{"num_hidden_layers": 10, "hidden_size": 768, "num_attention_heads": 6, "num_key_value_heads": 6, "head_dim": 128, "intermediate_size": 3072, "vocab_size": 16384, "hidden_act": "swiglu", "norm": "rmsnorm", "norm_place": "pre", "norm_eps": 1e-05, "positions": "rope", "rope_theta": 10000.0, "rope_fraction": 0.75, "qk_norm": false, "attn_scale": 0.0884, "bias": "none", "tie_word_embeddings": false, "parallel_block": false, "init": "uniform", "init_std_qkv": 0.0237, "init_std_o": 0.0295, "init_std_up": 0.0339, "init_std_down": 0.0339, "optimizer": "adam_hyperball", "learning_rate": 0.00663, "beta1": 0.9, "weight_decay": 0.0, "lr_head": 0.00364, "max_grad_norm": 0.5, "warmup_steps": 327, "schedule": "wsd", "decay_fraction": 1.0, "decay_shape": "linear", "final_lr_fraction": 0.0, "batch_tokens": [65536, 131072], "max_seq_len": 1024, "doc_mask": true, "train_tokens": 1081000000, "max_steps": 11258, "dataset": "wikipedia_en"}
MLP neurons of a small language model. Each row is named by its layer, matrix (gate and up: input weights) and neuron, and shows model dimensions 64-159. Each number is 128 + 24 x the weight over its row's rms, rounded and kept within 0 to 255. A neuron's up and down rows have the sign that makes its largest values positive.
After each neuron's rows, "fires after" lists the tokens most often just before its 100 highest values on Wikipedia text that the model never trained on; "fires on" lists the tokens most often at its 100 highest values on Wikipedia text that the model never trained on.

L3.gate2335 [111  80 119  95 147 137 139 123 123  96 111 107 132 151 118 105 100 171 126 102  75 127 132 158  92 109 153 138 116 111 133 114 151 127 143 103 170  95  82 131 128 104 115 123 107 129 136  91 124  92 208 118 123 114 132 154  89 130 108 156 117 200 137 126 116 150 155 129 116 106 169 153 148 186 143 132 117 103  75 114 157 102 101  96 150  78 139 132 123 103  99 102  98 126 133  74]
L3.up2335 [122 158 119 129 123 147 104 134  88  80 116 133 117 165 117 115 148  87 114 120 126 111 158 125 152 137 164 131  84 126 116 113 111 143  55 160 149  98 168 194 100  88  67 161 111 145 154 125 131 114 122 136 102 160 116 134 113 100 178 151  77 146  96  83 132 131 123 149 111 136 123 113 126 170 135 116 108  65 128 129 151 127 128 139 134 145 109 141 146 149 137  87 137  88  91 112]
fires after: " |", ".", ")", " =", "E"
fires on: "\n", " (", "″"

L3.gate560 [119 132 166 129 122 156 141 133 119 111 130  96 134 109 115 162 141 116 136 117 132 105 158 102 101 112 152 114 143 143 115 119 105 116 122 154 116 121  97 124 111 146 149 160  59 135 131 110 158 114 157 128 103  87 104 155 123 180 161  88 150 141 140  94 152  98 117 127 103 106 132  94 126 149 134 137 135 121 142 130 118 142 102  82 109 112 126 175 128 135 139 106 143 125 126 126]
L3.up560 [126 149 186 121 138 140 157 122 146 118 130 149 131  96 126 150 117 150 124 156 124 165 120 157 112 124 166 113 136 148 146 135  94 133 116 141 150 141  75 142 159 129 111 125 123 125 111 117 134 150 113 145 125 112 188 130 116 117 115 136 164 126  98 118 127 100 119 114 141 114 112  49 118 102 132 142  99  97  84 111 151 129 102 153 158 121 128 143  78 174 133 128 116 170 144 163]
fires after: "\n", " |"
fires on: "\n", " sem", " qu"

L3.gate1462 [119 135  74 134 149  76 101 123 144 149 119 132 114  82 151 164 122 119 170 179 139 124 158 119 105 118 115 124 113 166 108 122 120 131 124 151 163 139 134  88 142 105 143 124 133 104 103  98 113 139 145 113 143 145 153 124 136 124 112 138 104 161 105 112 124 148 119 151 113 100 179 142 123 161 122 105 151 142 151 118 155 155  78 128 181 124 125 128 133 123 116 116 117 100 116 149]
L3.up1462 [142  98 113 117 152  93  86 160 134 111  83 110 167 103 120 159 131 115  99 103 164  67 111 117 116 127  90 170 116 141 133 150  79 125 107 117 115 146  95 142 142  87 114 135 115 117  83 153 129 121 103 110 103 123 111 118 151 149 122 126 155 122 101 175 163 137 155 114 165 125 109 185 155 150  90 157 119 174 104 163 103  88 160 131 149 120 115 177 124 122 106 130 133 127 128  99]
fires after: " the", " that", " same", ".", "\n", " R"
fires on: " time", " year", " morning", " date", " day", "ī"

L3.gate1397 [ 94 140 132 145 115 156 162 156  99 148 124  99 117  75 122 174 116 122 116  99 155  92 125  93 163 111 184 141 165 111 125 129 109 145 126 112 121 171  98 107 122 130  97 139  90 106 100 125 108 165 173 162 116  92 142 142 106 105 124 117  84 155 110 112 142 144 164 136 123 152 144 144  81 110 140 162 118 172 129 136 133 142 121 137 132 136 116 128 121  89 108 123 112 124 103 146]
L3.up1397 [124  97 123 121 123 142 144 103 116 170 129 161 154 105 110 118  85  49 118 118  98 107 150 105 130 116 127 130  95 167 108  98 142 126 127 165 137 111 116 133 100 140 162 101 150 114 142 142 181 132 135 145 124 101 123 165 123 139 159 142  90 100 113 162 151 122 179 121 125  99 149 108 139 117 148 155 110 134  67 146 160 150 125 141 128 122  87 136 163 150 104 134 125 147 140  97]
fires after: ")", "\"", "\n"
fires on: " |", "\n", " time"

L3.gate850 [ 99 107 151 134 129 126  76 136  95 111 136 107  85 111 132 161 117 168  96  94 142 140 152  86 148 122 156 133 115 146 118 118 121 157 123  98 192 145  92  80 181 118 122 178 144 118 154 156 107 151 132  97 108  95 111 153 174  99 146 150 117 151 192  99 118 184 136 138 123 115 166 166 118 125 142 117  84 109 173 137 115  98 132 104 110 111 148  81 105 115 129 108  97 139  99 164]
L3.up850 [136 141 109 154 131 111 131 170 116 115  75  94 140 140 107 139 123 123 138  89 128 169 155 109 117 124  54 170 151 139 146 129 179 113 146 121 140 134 137 128 150 106  98  81  65 107 107 111 108 139 170 140 119 133 127 125 123 108 150 173 120 137  67 122 117 122 121 135 142 147 151 107 147 120 166 140 107 122 133  90 148 155 101 170 123 135 130 195  84 110 117 141 114 103 119 112]
fires after: " |", ")", "."
fires on: "\n"

L3.gate1404 [130 129 150 153 130 157 115 126 145  92 134 107 167 117 106 148 135 132  70 126 120 112 143 137 114 116 108  93 166 114 128 101 120 133 123 143 120 105 138 100 121 124 139 167 153 116 125 149 141 153 123 106 141  89 123 160 118 111 115 118 124 125  99 122  97 147 127 152 125 138 140 114 165 138 145 150 104 122 151 121 157  90 106 112 147 133 131 152 130 137 133 124 128 135 155 114]
L3.up1404 [125 112  82 113 143 122 150 117 144 113 156 152 154 114  98 127 137 114 118  99 128 108 110  85 114 135 114 139 157 123  82 132 108 114 140  99 143 129 134 112 176 122 108  94 138  96 132  95 148 116 147 112 149 115 142 128 122 116 136 161 124 137 142 126  95 126 124 146 107 154 129 123 126 126 115  96 154 134 146  94 118 106 115 127 120 155 112 134 135  94 135 153 145 124 103 120]
fires after: "\n", " |", ".", ")", "°"
fires on: "\n", "-", "|", "N", "=="

L3.gate1001 [136 161 140 160  89 156  82  92 125 139 121 101 115 101 136 155 101  99  74 150 108 137 125 107 147 108 114  98 143 108 125 121 119 153 113 114  98 130  86 101 121 126 118 133 105 132 123 146  94 101 124 147 128 152 137 131 102 196 147 117 157  84 152 136 139 106 131 122 152 143 106 158 109 111 112  94 139 113 121 151 124 102 104 139 100 152 125 163 114  97 108 121 162 116 116 144]
L3.up1001 [110 134 113 190 144 117 129  84 175  95 155 177 137 126 119 116 128 215 116 138 179 107 110 152 146 129 175 119 121 139 135  81 115 133  97  84 160  60 194 103 118 116 132 183 113 145 155 135 115 145  97 131 124 166 121 163 122  98 142 121 149 131 144 135 118 146 153 134 138 131 122  97 172 114 112 137 168 157  94 137 112 126 116  95  99 142 161 131 148 156 156 138 136 122 133 142]
fires after: "\n", " 2007"
fires on: " |", "|", "\n", ":", "-"

L3.gate1772 [ 90 117 140  97 154 158 144 108 140 150 125 125  61 109 154 141 120 131  95 108  82  90 155 138 143 119  95 158 170 115 159 104 103  78 141 128 106 141  81 149 139 134 127 117 118 102 165 127 125 146 160 132 143 177 135 125 101 134 119 139 111 110 156  85 126 113 149 123 131 169 123 146 153 158 173 132 104 187 157 169 121 110 114 111 137 136 106 118 131 156 159 157 140 133 173 133]
L3.up1772 [123 147 113 146 125 176 109 110 102 142 102 108 105 121  85 136 153 129  91 134 131 112 129 122  97 136 104 123 135 120  96 135 121 129 137 153 141 113 115 132 147 109 132 140 129 140 105  99 117 135 116 143 154 171 141 119 131 160 123 138 104 144 140 187 163 134 141 132 114 152 102 159 153 162 110 133 142  99 131  71 154 169 119 133 144 187 119 171 153  87 121 132 106 116 156 134]
fires after: " =", " |", "ov", " the"
fires on: "\n", " 100", "ic"

L3.gate1655 [132 141 107 119 134 138 125 118 131 136 118 108 107 134  94 122 126 169 125  78 109 117 141 131 112 112 120  79 126 166 144 126 186 131 151 104 173 148  91 145 133  98 114 135 118 156 151 120 119  96 165 161 133 172 163  95  99 135 108 172 125 155 139 108 101 141 187 160 139 167 129 124 151 162 150 125 121 112 121 120 145 115 127 112 116 127 127 127 142 152 155 145 109 164 148 123]
L3.up1655 [121 145 170 154  94 116 109 120 120  88 154 120 132 153 125 113 107 123  92 123 104 171 138 121 141 141 135 139 156 103 132 136 166 110 152 159 188 143 135 122 148 164 114 165 124  84 127 134 130 120 103 146 101  95 125 152 125 137 101 129 114 138  85 108 133 126 129 144 128 102 146 119 140 143 166 154 127 102 129 173 162 113 153 136 125 126 105  98 154  77  93 113 198 102 127 112]
fires after: ".", ")."
fires on: "\n"

L3.gate1829 [125 141 100 111 129 108 117 107 108 119 153 147  96 152 160 103 163 121  98 133 109 108 124 164 110 129  91 128 139 137  79 119 131 155 126 126  87 155  88 123 133 123 120 137 122 100 108 126 143 107  76 132 142 120  99 148 112 114 152 130 145 148 110 140 123 107 166 128  84 159 149 121 154  91 130 103 156 143 146  90 130  98  88  97 127 119  93 163 120 101 132 125 139 128 114 117]
L3.up1829 [141 124 129  99  97 132 151 152 137 115 134 193 160 147 122 124 178 114 143  74 133 102 113 128 146 135 126  66 125 126 133 162 143 134 152 158 103 136 129 170 161 129 117 133 134 123 126  79 143  97 127 106 144 138 109 145 124 133  72 138 103 128 111 137 126 130 139 135 119 179 136 135  84 150 148 154 162 125 168 171 112 124 126 135 121 111 149  87 108  97 100 138  90 138  95 129]
fires after: " =", " |", "\n"
fires on: "\n", "-"

L3.gate2845 [120  96  89 120 121 160 137 191 128 158 132 124 101 168  97 118 121 153 125 141 132 169 134 100 123 114 145 111 113 164 165 127 115 161 130 151  93 113 123 172 142 122 138 181 109  91 122 162  96 120 159 160 162  98 150 100 149 107 163  86 115 115 101 133 115 165 115  95 110 142 116 120 103 137 175 109 146 149 165 119 152 149 140 145 145 145  64 111 144  95 153 114  97 127 104 111]
L3.up2845 [105 135 116 152 110 141 127 107 118 151 152 132 110 124 141 136 148  93  86 133  89 172 133 116 128 133 136 122 166 115 101  85 126 160 165 123 147 189 125 182 154 152 106 128 141  92 145 103 119 110 122 117 133  87  84  91 122 100  97 171 121 130 125 149  84 139 101 125  84 138 121  98 163 164 142  97 142 171 123 161 176 162 119 119 123 109 112 141 144 136 128 116 123 134 102 142]
fires after: " =", ")", " |"
fires on: "\n", " is", " George", " Port", " city"

L3.gate1003 [145 116 166 152  98 161 129 150 129 112 153 132 125 149 116 118 133 114 111 117 163 116 142 118 113 126 154 119 172  96 133 114  86 117 124 134 131 113 133 131 116 101 132 190 134 107 130 130 154 115 134 164 153 159 154 123 116 162 133 132  94 117 147 139 149 107 114 125 134 129 119 168  72 170 127 116 125 114 120 167  99 134 162 136 180 111 127 133 133 114 100 106 147 100 181 145]
L3.up1003 [112 112 134  89 132 160 129  92 122 168 141 142 172  92 154 171 117  93 118 158 124 109 121 129 115 132 108 143 151 133  99 151 100 106  91  80 142 105 120 141 167 136 115 109 106 117 124 161 179  42  86 115  97  99 104  89  82 137 142 167 109 128 131 119 118 129 124 103 143 124 140 140 143  74 179  77 136 148 170 163 146 144 115 133 120 169 159 126 113 102 141 132 124 150 135 112]
fires after: "\n", " the", "-", ")"
fires on: "==", "===", " river", " was"

L3.gate2701 [106 168 139 108 135 102 120 137 133 155 156 116  87 129  77 163  79 167 130  60 120 157 129  85 161 121 116  66 124 118 111 140 126 160 164  94 189 151  98 112 108 154 104 165 131 115 163 136  83 128 149 141 130 178 127 140 112 124 150 176 134 145 157 103 162 164 118  98 149 121 121 154 111 133  78  99 105 143 131 121 123 123 159 176 105 126 135 185 117 136  56 144 124 115  94 124]
L3.up2701 [115 146 143 126 115 126 165 131 142 105 108 115 159 119 116 117 106 138 194  96 119 121 148  88 109 126 131 136 151 128  55 127  91 116 105 148 143  98 102 103 111 121 129 128 112 130 167 118  92 146 149  95 103 157 134 109 114 165 134 135 130 111 131 138 129 118 127 138 137  87 128 149 103 169 119 127  90 122  93 122 102 114 150 138 147 107 148 127 108 129 105 122 165 102 129 163]
fires after: "\n", "=="
fires on: "\n", "ax", "el"

L3.gate2456 [102 112 126 123 105  98 130 106 136 135 108 159 113 127  94 145 128 194 121  80 167 116 125 111 154 106 144 117 127 156 141  96 118 112 164 166 125 127 166 168 112 151  97 137  91 114 163 114 154 107 136 105 136 108 145 136 128 106 114 109 105 102 139 120 174 126 113 168 155 137 153 108 136 116 108 126 154 108 113 122 114 148  90 132  82 121 119 162 143  77 121 102 162 137 114 125]
L3.up2456 [128 137 235 109  87 101 154 100 119 102 128 133 138 135  91 151 130 114 130 139  94 173 116 122 149 132 134 131 145  96 172  87 138 143 153  99 170 127 141 170 126 147 136 181 133 103 149 148 163 133 131 161 119  99 112 112  99 114 130 127 100 149 146 107 150 144 138 179 106 161 145 124 123 138 133 158  74 167 140 176 121 129 110 127 153 194 147 166 133 115 131 129 116 132 118 119]
fires after: "\"", ";", ")", " Brown", " "
fires on: " |"

L3.gate955 [124 123 105 128 150  77 115  97  95 130 111 116 122 132 147 188 127 175 136 155 135 139  84 127 139 108 138 104 148 103 130  86 128 120 131 122  95 124 121  95 117 141 101 143 154 134 134 122 125 140  97 132 110 106 131 153 130  89  96 143 126 114 136 138 103 132 101 127 134 115 138 104 136 132 191 137  94 102 103 139 122 125 166 179 105 100  96 113 171 143 120 108 100  74 173  75]
L3.up955 [125 152 119 120 100 127  97  98  97 136  91 114  86 110 128 150 119 121 148 129 108 146 153 145 127 129 134 125 163 157 190 136 149 134 133 112 111 125 153 138 122 145 146 140 121 151 157 131 157 131 165 126 113 123 100 126 148 131 141  82 132 128 121 120 124 118 136 106 143 108 153 127 107 104 144 142 140 166 133  89 191 148 143 127 104 150 110 154 109 113 108 125 154 129 130 113]
fires after: " |", " 2002", " 2003", " 2005", " 1994"
fires on: "\n", " |"

L3.gate930 [129 151 140 114  96 124 105 115 102 111 119 139 110 143  97 128 101 131  97 119  98 139 134 127 119 116 125 113 138 151 129 139 126 100 137 140 145 105  91 112 125 177 108 126 108  90  92 163 104  94 107 107 169 142  89 119 105 119 145 129 136 156 116 150 132 144 124 107 164 130 161 176 149 127 142 126 137 111 170 166 162 116  87  96 149 142 130 165 134  96 121 103 129 112 131  88]
L3.up930 [146 130 139 117 117 144 136 115 104  82 135 112  82 164 105 119 150 127 142 157 121 107 140 145 133 148 114 131 162 173  99 120 144 122 141 116 149 101 130  97 144 143 123 150 146 106 138 113 112 150  87 153 128 108 147 140 133 195 122 134 125 158 110 150 174 159 133 164 141 155 168 116 155 170 137 153 100 140 163 115 144  69 110 103 138 130 131 153 117  90 173 105 175 100 148 114]
fires after: ".", " ="
fires on: "\n"

L3.gate1339 [104 161 141 100  70 154  93 143 161 105 102 142 144 103  63  65 112 121 114 136 118 122 115 122 130 116 119 189 113 104  98 147  88 137 134  87 138 140 122 114 142  91 135 164 138 122 130 163 103 104  60 155 125 150 102 111 135 120  85 108 111 120 135 153 118 134 144 143  84 122 135 124 188  76  97 104 121 137 157 114 126  96 114 122 141 146 199 136 109 128 117  89 167  95 140 111]
L3.up1339 [117 121 154  90 113 114 117 146  98 115 129 128 165 169 125 125 123 138 136 103 138 154 129 119 136 130 167 136 133 122  96 140 172 164 130 152 146 131 118 174 156 111  91 108 152 112 118 103 143 123 162 127 108  90 111  97 150 109 151 108 114 128 125 110 152 140  80 119 115 111 158 157 103 114 162 140 145 131 126 107 150 155  94 123 116 133 173 136 161 156 120 165 120 106 116 144]
fires after: "\n", "-"
fires on: "-", "\n"

L3.gate2718 [ 87 116 100 151 139  86 137 120 149 105 177 102 126 110 120  85 104 138  84  83 151 122 144 123 140 117 162 176  95 140 137 143  85 125  96 131 120 112  92 151 138 142  88 140  84 170 134 151 100 122 105 150 129 121 107 122 147 109 113  96 142 147 154 102 140 153 130 133 157 118 145 133 145 134 135  88 113 110 131 127 118 180 131 134 143 141 173 133 127  96 133 136 136 138 119 155]
L3.up2718 [167 118 126 125  91 134 162 143 100 162 104 123 117 147 159 166 150 159 127  82 128 162 138 115 110 125 105 130 178 135 117 161 120 152 123  97 161 128 128 143 119  63 134 125 108 111 152 145 107 153 170 182  47 131 158  72 117 119 111 150 130 164 113  95 124 150  79  99 147 146 104 140 165 129 113 115  93 150 122 127 134 120  87 180  99 108 100 152 124 100 146 100 115 138 140  75]
fires after: " |", ".", ")."
fires on: "\n"

L3.gate2607 [128  84 165 137 104 125 134 143 111  95 141 117 151 133 130 138 172 135  89 101 137  98 148 104 131 116 140 162 132 124 111 126 136 153 132 158 103 156 121 123 135  97 114 160 113 132 163 163 188 167 104 179 102 137 166 159 163 137 142  84 165 136 135 128 106 126 111 140  97 138 149 134 109 158 145 146 152 126 121 130 123 130 103 109 163 120 136  98 105 154  98 114 101 127 157 121]
L3.up2607 [125 111 111 132 134 119 170 126 109 106 162 166 165 155 126 121 157 114 112  88 119  98  92 133 118 135 185 143 117 131 145 105 109 143  84 153 133 148 138 134 107 136 121 147  84 110 179  57 125 130 147 131 128 156 110 148 138 127 135 140 117 178 169 133 105 146 141 135  63 170 128  88  70 101 166 126 158  97 132 105 144 153 114  83 131 122 154 117 144 136 177 149 135 144 145  84]
fires after: "|---|---|---|---|", " =", "|---|---|---|", "|---|---|---|---|---|", "|---|---|", "|---|---|---|---|---|---|"
fires on: "\n"

L3.gate658 [102 134 136 143 118 125 127 122 143 101 132 106 102  67 105 134 129 127 105 139 124 149 137 113 141 107 118 144 102 123 136 100 149 136 122 136 126 151 109 134 145 133  93 151 107 142 124 135 137  86 169 162 119 110 155  93 121 136 181 125 128 158 117  64  96 105 152 130 112 127 117 124 122  84 117 131  96  95 120  80 102  95 113 132 114 126 109 100 161 102 190 142 124 120 139 151]
L3.up658 [104 139  86  89 145 133 165 142 118 108  97 136 117 133 132 136 122 114 106 101 119 135 122 148 145 135 155 147 124 121 117 120 125 139 142 164  84 117 108 152 126 138 143 177 132 128 116 149 160 161 161 154  88  90  70 109 125  85 108 130 114 178 118 127 121 152 130 167 145 145 144 147 130 156 154 109 104 140 124 136 105 102 149 134 131 145 127 105 158 143 151 153 119 155 100 113]
fires after: " =", " |", " Total", " 0", " 1", "%"
fires on: "\n", " |", " %", " Position"

L3.gate2725 [114  98 122 142 117 167 109 149 124 132 138 124 100 104 132 148 130  90  85  99 150 118 145 130 152 110 123 137 126 134 141 128 116 147 100 115 131 151 101 138 123 102 110 161 134 110 141 119 115 101  86 161 130 139 114  62  83 126 133 148 142 129 135 133  64  98 108 101 129 133 147 125 172 102 145 154 119 107  81 140  96 178 104 141 124 100 162 151 155 115 181 122 129 111 110  93]
L3.up2725 [132  96 139 141 126 135 119 111 153 137 119 121 162 161 119 131 158 126  86 101 102 105  88 153 125 131 143 180  90 139 161 150 116 129  69 108 117 141 105 138 133  95 161 147 104  99 124 126 159  94  96 147 109 131 170 137 121 115 144 119 123 119 145 137 117 157 138 162 150 148 114 127 148 127 139 104 124 123 144 147  84 159 114 136  71 140  92 180 122 152 179 133 136 118 112 147]
fires after: "\n", " Title", " Length", " ", " streaming", ")"
fires on: " |", ";", "-", "|---|---|---|---|", "|---|---|---|", "\n"

L3.gate2720 [110 101 127 144 122 100 158 165 121 116 148 159 133 142 165 122  86 176 106 167 120 147 123 112  93 120 158 154 168 106 121 120 120 129 156 120 145 161 114 112 145 110 101 132  97 165 125 123 140 152 127 106 153  88 121 135 156 130 109 107 148 147  97 105 124 122 146 139 130 103 109 125 138 122 115 111 107 166 186 103 106  47 112  99 124 140  96 129 110 144 123 119 103 113  99 144]
L3.up2720 [118 117 159  83 126 135 105  91 135 138 134 131 140 137 108 133 136  97 136 136 116 129 179 157 137 134  94 120 118 150 123 170 138 111 122 104 164 115 106 139 137 143 140 138 110 152 154 135 131  82 158 141 132 156 108 170  87 166 115 149 107 152 149 126 115 111 136 164 106 135 132 110 174 157  78 104 140 127 121 157 182 133 106 121 153 130 151 125 139 115 136  94 125 146 181 156]
fires after: " |", " ="
fires on: "\n"

L3.gate2490 [ 97 118 177 119 167 149 122 156 124 128 131 115 141 122 133  96 126 171  88 105 108 136 136 138 143 117 116 108 145 111 117 118 151  88 124 105 155 152 101 123 159 136 131 153 107 175 147 125 108 105 162 150 111  90 129 134  99 167 114 115  89 138 109 117 129 134 131 129 116 113 141 152 133 134  92 136 100 136 149 125  97 117 163 128 106 129 139 131  77 109  95 124 104  96 137 133]
L3.up2490 [135 160 115 129 103 124  98 112 151 105 146  94  52  92 133 134 111 138  94 129 170 126 112 117 152 132 131 143 172 107 105 119 150 165 116 119 161  88 114 103 114 132 114 137 152  90 104 163 119 131 105 107 129 159 150 123 161 131 151 119 114 143 156 163 141 155 127 131  79 137 146 106  97 150 145 143  43 110 117 107 155 112 124 119 124 116  96 131 158 141  79 125 162 113 141 114]
fires after: "==", " ==", " ===", "===", ")=="
fires on: "\n"

L3.gate295 [ 95 146 113 101 121 125 132 165 147 127  92 117 139  92 106 140 148 147  78 151 152 163 153 147 121 116 106 167 123 100 130 151 155  97 135 152 111 136 131 152 173 131 159  88  84 117 130 174 166 108 161 102 107 144 172 143 126 110 133 123  98 129 119 107 106 146 126 123 109 116 164  96  91 143 127 160 138 143 123 147 138 148 121 141 130  82 129 111 108 100 121 131 164  96 113  72]
L3.up295 [124 100 167  92 162 127 132 136 112 148 121 148  85  97 123 122  95 138 130 162 133 113  93 135 115 121 126 166 152 105 173 157 162 102 110 124 122 100 100 139  87 145 156 108  83 118 145 142 109  96 166 109 129 130 102 161 153  95 104 145 106 136 135 115 131 171 128 121 127 124 136 150 102 126 150 144 112 115 146 191 152 128 184 158 148 147  99 153 159 163 137 159 103 117 151 151]
fires after: ")", " Battle", "'", " Center", "r", " Edwards"
fires on: " |", "\n", " of", " 18", "ase", " ("

L3.gate1973 [128 131 128 164 114  90  81 131 143 110 141 152 122 140 116 183 145 181 122 133 134 131 114 139 121 111 173 132 107 142 116 134 151 125 136 133 116 117  85 116 120 102 125 170 130  95 179 104 139 101 113 124 141 102 148 115 121  90 125 110 140 127  62  70 119 134 166 131 134 164 135 120  93 113 166 112 138 131 119 121 100 128 115 145 122 135 123 124 140 138 141 119  97 123 105 109]
L3.up1973 [108 107 111 130 142  85 150 137 138 136 180 176 139  93  93 122 114 158 102 132 118 136 151 121 112 140 141 120 103 138 134 137 128 149 119 119 161 154 136 126 141 131 154 137  99  88 129 160 173 117 143 145  95 112 145 165  88 115 107 126 137 148 134 158 132 163 130  99 130 153 137 134 101 161 131 116 132 124 125 145 163 103 140 138 137 114  83 114 137 136 122 116 112  84 128 102]
fires after: ".", " =", ")"
fires on: "\n"

L3.gate2535 [129 146 111 124 148 113 104 156 132  85 112 151 109 137 120  97 121 154 130 138 108 199  88 111 117 124 127 108 115 116  93 116 134 107 158 111 110 123  68 122 125 138 124 116 142 174 155 149 103 101 118 142 109 135 143 105 125 125 134 115 139 112 143 129 152 157 139 139 148 138 121 115  91 182 122 126 116 137 145 188 113  87 134 138 133 138 109  96 118 149 105 137 103 121 118 100]
L3.up2535 [129 106  56 130 136 131 161 154 134 158 193 128 101 103 128 110 151 134 103 123 139 113 105 105 134 128 146 150 126 153 135 132 133 178 127 171 153 104 165 115 141 123 134 154  75  73  89 131 105 156 122 159 122 132 102 128 150  92 109 121 131 153 128 126 124 152 116  85 117 128 195 110 129 148 135 144 133  89 131 106 105 109 114 134 136 153 139 180 173 111 127 128 100 127 117 164]
fires after: " |", " =", " career"
fires on: "\n", "==", " began"

L3.gate1855 [110 136 159 108  84 123 116 105 125  85 128 126 120 118  83 135 138 148  78 119 120 109 153 125 135  97 108  98 163 111 102 139 146 121 139 109 167 132  98 160 128 124 120 144  95 139 123 115  91 118 170 131 132  93  97 124 122 106 105 113 106 133 113 132 120 199 127 144 159 142 113 167 134 127 134 144 137 121 168 108 130 110 129 133 119 159 156 170 144  71 117  93 165 134 103 115]
L3.up1855 [121 137 152 116  97  96 119 143 180 116  88 122 122 138  80 110 182 140 131 110 138 138 113 122 119 151 101 144 117 119 124  98 153 106 130  83 228 104 124 131 161 119  92 134 120  87 109 173  90 119 100 144 122 155 121 120 127 127 107  96 119 160 107 141 137 143 139 132 155 144 158 178 135 136 141 105 115 110 102 112 123 102  77 114 132 133 168 158 102 101 118 113 137 100  98 122]
fires after: ".", " |"
fires on: "\n"

L3.gate1049 [148 157 178 136 154 130  95  81 134 145 141 139 122 103 121 160 101  97 123 137 133 131 155 130 132 103  88 123 128 145 145  90 124 141 143 126 110 109 143 118 144 148 110 158 127 153 148 130 142 150 150  96 111 121 133 105 130 173 119 121  99 151 156 117  94  95 128 147 162 129 144 111 168  90 154  96 104 122 136 155 151 129 115 140  97 167 122  99 137 144 121 170 158  97 109 144]
L3.up1049 [120 136 149 119 102  97 124 145 164 123 145 160 112 118 113 177 121 127 142 146 118 132 125  63 130 152  80  98 158 123 128 147 126 122 102 183 130 133 142  96 110 163  89 121 154 134 162  97 148 123 150 112 103 104 108 114 101 157 135  86  98 128 130 123 128 100 147 126 115 135 122 122 117 110 127 120 117 118 141 101 165 141 156 157 121 169 124 119 139 134 126 153 137 107 118 119]
fires after: " |", ".", "E", " born"
fires on: "\n", " in"

L3.gate1052 [110 124 118 122 142 135  92 156 115 114 151 125 118  93 102 132  97 179 176  99 110 107 124 156 137 117 122 155 175 161 145  77 134 125 120 109 110 117 130 129 128 123 145 158 140 119 145 118 129 152 139  99 157 144 105 145 118 126 137 105 136 114 120  85 171  70 123  96 159 100 108 107  98 153 120 132 153 132 140 162 123 114 112 129 146  78 149 182 130  98 116 132 149 165 136 121]
L3.up1052 [ 92 152 165 140 149 139 137 118 106  92 125 137 138 118 111 143 164 129 132 113 130 155 140 121 125 123 149 133 141 136 143  86 143 139 155 113 136 145 134 134 127 156 134 129  83 154  97 130 150 137  91 136 136 125 113 128 153  80 128 142 152 131  85 115 163 132  99 106 123 134  90 118 137 149 128 116 128 118 162 105 147 140 144 141 104 150 177 114  95 123 106 130 118 168  95 131]
fires after: "\n", " |", "Q"
fires on: "\n", "-", " |", "ar"